MLP neurons of a small language model. Each row is named by its layer, matrix (up: input weights) and neuron, and shows model dimensions 16-143. Each number is 500 + 50 x the weight over its row's rms, rounded and kept within 0 to 999. Numbers have three digits each.
A block is one neuron, or neurons of one layer that tend to fire together. After each block is what it responds to, as a language model described it from the Wikipedia text at the highest values.

L6.up32:492492558419520524529524511515430472491570504508500566550464369420480515431435539528482579417430485529579516478555487503538579435422521549541489498529514454490502532476574565508508525456467446434555499431556441520484487604516431575467468585507483511421626558461580440418532467566561599416506559546533466490531504482502610432512480495505466441488484494465465489503524480423536435475489
L6.up51:501475462549427526524508472493514588514473464558571639540583473438573465459488469549577586543471519537520397503432561468486490533486451490509504474512552531466493544483486520528522462633548419532493485534378408523442499488428495408424486477570497536437462532477454487490437496468485647569440529559486457451440511568538459524496510499460452498511540542399509417484367519531539422487509
L6.up324:512502505525492507430481513501535513517503553442577582527472496482516498559465640548513517586514518468540579587495573413443489467473486479450504386471466499532421556540519536470430384527519518507474480457458496419492352552502520434553455506523599413508463466481578497526437453489514481535492517459614418555536588547485626477479452466535475540451528506499495474493482517480529556515486
L6.up470:554466415522517575540381455513515422537547520468436498536444345438409473546474477507486576552468506527554549476557538529538513530530583433466531545541485476431452522432554521523520501527504491524519532523480463508455431572592520520486550555557400526479498488551512468409467489529415518515512524601581414592481499552491466429530431505482443558490570560504535469528533449549560484556438
L6.up484:480520492451523516535502441494457496554462517530463553530480488486480431598552480392596428478495446504479546505545532453493561478519446521596470575526505468403523513423543444457503486435476535532469484537484512500539539509419479614455473488482506556487530504593504457418522536492523487511444505459483532570494437520514537463419496483528462578443489509517488618510381545482498481537502
L6.up539:591496515530560509395425550513502496564524409476526565487510556419489538581541441574534498509472469428487479532442504425567530497443471496502490540460554360443505584477480472480592502536561429536555480532491545486417467536519508493485529543511538552550571401472492435380369552507530575486544454502521531513528449476503496447462480395600357549459519474440520487504378510376466523532470
L6.up609:527467528503468554421473496504556459567594506475498497557567427541529500564573554533474467586446541513469526489515493537485663493470480567591482392470420395543464483418515433488469532564410499436448440477450591504509447552576484488555533484421554469527502493502527572406519470521507492468499491559564517542490517526472472544519419451443502495433451531527451521417482524548534510446443
L6.up616:563492438551478582467435429490502486471383543548552517399500477467549494549561397470557487468383462524509443470530554408470504493577473582540439485497498516536397400510408517485467379475491402578478555504451434507578531533495496516549507449536503508521542435455495566516437456525477515544595532507482610604578547469503558494439488509481501545440521511570452450472428474505463426552525
Responds to: Past-tense verb endings

L2.up100:510501434583519550516486408538479482454500527482407430575393447501532423552519459461467449545541473542525476514531497491582501477441400481473517488538545489473486467480557465529563528460416563524527459495466493503503425467439533516487500539564531497440536506542582557484506607558527479547463483394424533585503472509580498330549509559603531569451499561487484536414460508531590463527478
Responds to: Inflectional suffix completions

L3.up499:484568532472525376552536467470516493540575525475578519517491515470550523498506417440484498418476427425524529527564492552568511446586415531619515521552482419493570559530499457523461471481571488535566479542539472456563449586486573546457370447502499477533501434508505505488397499517494500564532573463529526406498447548460422607586469503485578525505513568480472482459518522514532536468539
L3.up553:484629474496498458509550444597501586508544523474538552385546460443519453597568508453460523431520529478483472402470536539531521429589421505486534506502463540450531489497501486496481438585538418505580467501527484489476561507524450467472502509461494520527376478433538498495499538514531424509523473539404519513438588492488438544528455484474441417538529543520423526465500573483476528487358
L3.up555:524450579543526447449560493434476574437444473507444530472478446419394511487553515521478506432536593433423394487502537513491567470570562389570464495485407482523572544531494563480516552504544548432514546387494524486435461543557505458642515469502496429461498506541487592471521456593542463447500522575493547519474563457497521531496449549488450469506516466514448492424484533502520503478474
L3.up576:574415459590481528563585535572535461477475554476387488488504436492469533565542517474502471495525498522438510545555571578456449468455474459473540541508464498504514491429462594505425575438544564516498512528457481417498438544509463520473489547385493510474512438491465510584479402584471506387586498488524534502510517489435564565491564538454435468502427512385510538456465569505481549602623
L3.up640:512506510497455605514552471427537605434475502519528488496601451536539547582531583465501417531463442476495541487532456563543523371533476546550572564504473518421478482466598558517543535531517548507467527515441486436472520511549575489475443537572508562423425580498491481590490403452496484471504547525543553539456528589430491540487526523500615514557472582573491487474470599464420443469503
L3.up666:521499461517490430509503504456538498548522530494494469566478500436532442455620510549491541562507435511481497539574530543495499470557466462479541524563465534454453441501545509422406445514548497500499612461530441550465613453518492493493538483533592488397479486415512539620534568464598496424516578541544551505412496514447518465567512521532535531570474528445523434581552567557503597500502
L3.up705:453496524472490454533573540525524391481551457517566520526539589534500558478470485501434477484498473456552441467530508571482454445497452544545488484479556442507601563523529481493526514443498456467499496617483514456442539464501582572496510423406519520549545528521536608500493547489571476561434545537486524420455554553562484500389457466512448481529487538527512458435523544467554380493390
L3.up767:477572463524483480538466437479467565424478416496495513527468579547518500546588504437459489509573481505489459585631556548478587482523437531534434507565495494443490582586478479590452608470500473468478527449516508483556542534483545557477476486473558549490447514570503548566482444485508557433481526566518509460473457485467481550432493422513477529522541472423439432610468518466486485511568
Responds to: Fixed-phrase completions

L2.up132:522474554442515487428548526530487516425459502455592483415501570420561488518507480519535450439444501474473578464526558480548475481624405567538508430554467522470556555501463540478574612507495428410515453505559446495511531466512574456508525631476523543538466459529475571432512518443503534571497528495437431517483527573443467522465461489483457505479490451528476437514524487503455461563457
Responds to: Abbreviation periods, word completions

L3.up12:466562456552586484499462438514577558527408489459457530421467410450513534434447520476548564421406597388560558496574542512509517487481566520553552424491522447434533531499507455574536463586380461524493480566431632555424564520454446434511491427559529493536488484482549531537462560548540533567476511499486539481460465543548497481544555458531477633535568513533564482545535515592489452592444
L3.up110:463478493451480589490529424530459512494483524473451547475445405434545398545527581542485532493484510525628551482531492497447537530507507475557479501575480481550356407553455523545471552516541553561562523432453541515466520522500495448563515537569532554440522482524523482507422515439515516443496501511627455496473542511476617470481552471442421360499538501529423390409521489551512482589453
L3.up219:501518532599551535480477567444529527455413471489518480536532469418497346484529446597500475485448494472391585562562517507489454471450438525464527501498513443554471546560442516509564511505547518544482521557539435483509512619467506511525558427585473543591463545503558535492430545573481535467510531494577513562507514540602520526457427502496477637527560461557476444452519544456537530459454
L3.up387:565466488503509492520397444557506423608465576494434557470496436407511528518433533517443547467436574427533553554476510476458490494457442492388522547497652561542434516484498409512570532544467518411568475416645488472566496407523514447529530508499535509515463426533460489468420458483514546538463510506468559461451434531534459480505489513554460509582578527424496467534489527461474439530519
L3.up526:548445516475445416506533482566499521539558431572522527403466506497504490454555472471407502488478517530437598569503542484525505514434448466566497456559446497463479546583431579467639538455487457547530570519521586527523523529543487530526465523558467517582517485581437482527521534562509494522518567599472411457514513533508509470439511558567493540464523449473448484521664536591577507603455
L3.up572:608544540534451501466463493562469561493449515532492507407540449543484476500625559650540519464434476424444456567566510499592455442486457513485515528491500517477501469486576522497593512643418468493539571585509538537470515551527523534564502506454487478517506478453513543535495609431582505526459559596433477564401510570551589432546399477586520546430474549514433506503418592524566541450453
L3.up626:425420543421508524494569573526500476564486523420466518512476478544515430403507503522514514505473455475442651416522504504549431329466530439531432504449431523416440448454467518482457468521464419535549536521522483521611628471437503463566541469527553444508548573512555579407488553504488430531401527531542464548550515513548477427456439497513513531551528548514460524467552477520488479576359
L3.up642:527481490480508606548526494550444580598527506479510556457464418486517554560475533529495601501423493460539495482488541531559505449578531575515483517572520469442537556414542473501586582579572493526431553548484538552539516590515443478431610499539520520475483469617555542437421581591499585457489536536561538585458538601506536497538511512524535603482560434464467499551498498616478524515449
Responds to: Verb inflection suffixes

L6.up48:435440512479496521403518428622454423508488434524578514502604558500512484556429590540440543491465496500452530466544510498489494584539554532527503505500527474555491602504531460470471528496456510502568487446429504569531480467501530564540444409522561541530502547554514570575419523455352512483505544487519540460457576543387490515437587474445522451422525439513443441601569457477510419533569
L6.up129:507527584506492529459578440519610492601500492532514489423501529496501497444570417512484508553601478501476488531473535475492474530409602533471509601484451463440552536563478432548511451425462486494606579491401451492472481526445600471546403532500480485485501456549529439530487481535468527593460440433588466459423572507426476549483512570480542484571543497456565506551422469538532454467546
L6.up167:511488510536514466524499469570420452492518475504545598408492539456533597488469500531418474473445507452539521480600477515500514436398496596510504613386475542549553441607546484456516556484517501387531443464521484555537496511459484447503413464461530479512440594578420527561550483513446518591381529547477489453514551507452487554409472547463476497539507492475591418499548544480477451518494
L6.up174:518534528400370496475516558587584507516584495535466532559424529597475584471535528472483484453498440479473443458534461533536549491510449475570515405456528542541466532473484396498505503450478542447437516516518459517467475533465562542475384513451456586512438482516467492559527607499478359474430525459585500491410554540469506465513465501445441450574563531526427464496552608568578481454499
L6.up405:518397492546463440441503486582383462558479459420482422565508490570480565501484427511475566464501443425533490458572574574483437477454565467524501502524539434528528582472438405517494487461399508594510491544478537640486520536514459532484487448428509558513433456521513577606492603519472491593599440408496487482474573476492448510451550519473580505450557463538533532471546543427547467470489
L6.up444:552451486380474388566537376551426448520457437544490496454475597540525535497550577502499555528465582579494510527499482590441482468531452528478633585459438502532436504500480480481579539522544503497525432439497462519358406519467517493386416546481518493454515494573513519631469586469545479535540505522537438481477475483464501567481496461512522503514509431453446490496500478521585448477532
L6.up535:477463492514445498415489542537523525552499554379517581466557490490460470562499496538446467515486508529513547535490462588448509467507465466494419486484523430471549488491589435454518605441426384530577514541540493513580551548526561602563513500476487487470441550559516481486435464460491544428522523490536492445445608552505449483468491537464550440401467452417522476453459540468485485549619
L6.up595:421531479484460469504538496497449425587414515523447555495499496430498544573457547510470539576563533521588484534507557454437519476479511440607432462550584509496493557446518523484478445583455614426558531498525493548523428452543574508507468430349540530555459414535465530495527528530461451600537457427553499522470526568509525573560514512512608534473528527512490531426498545441533532520479
Responds to: Month names in dates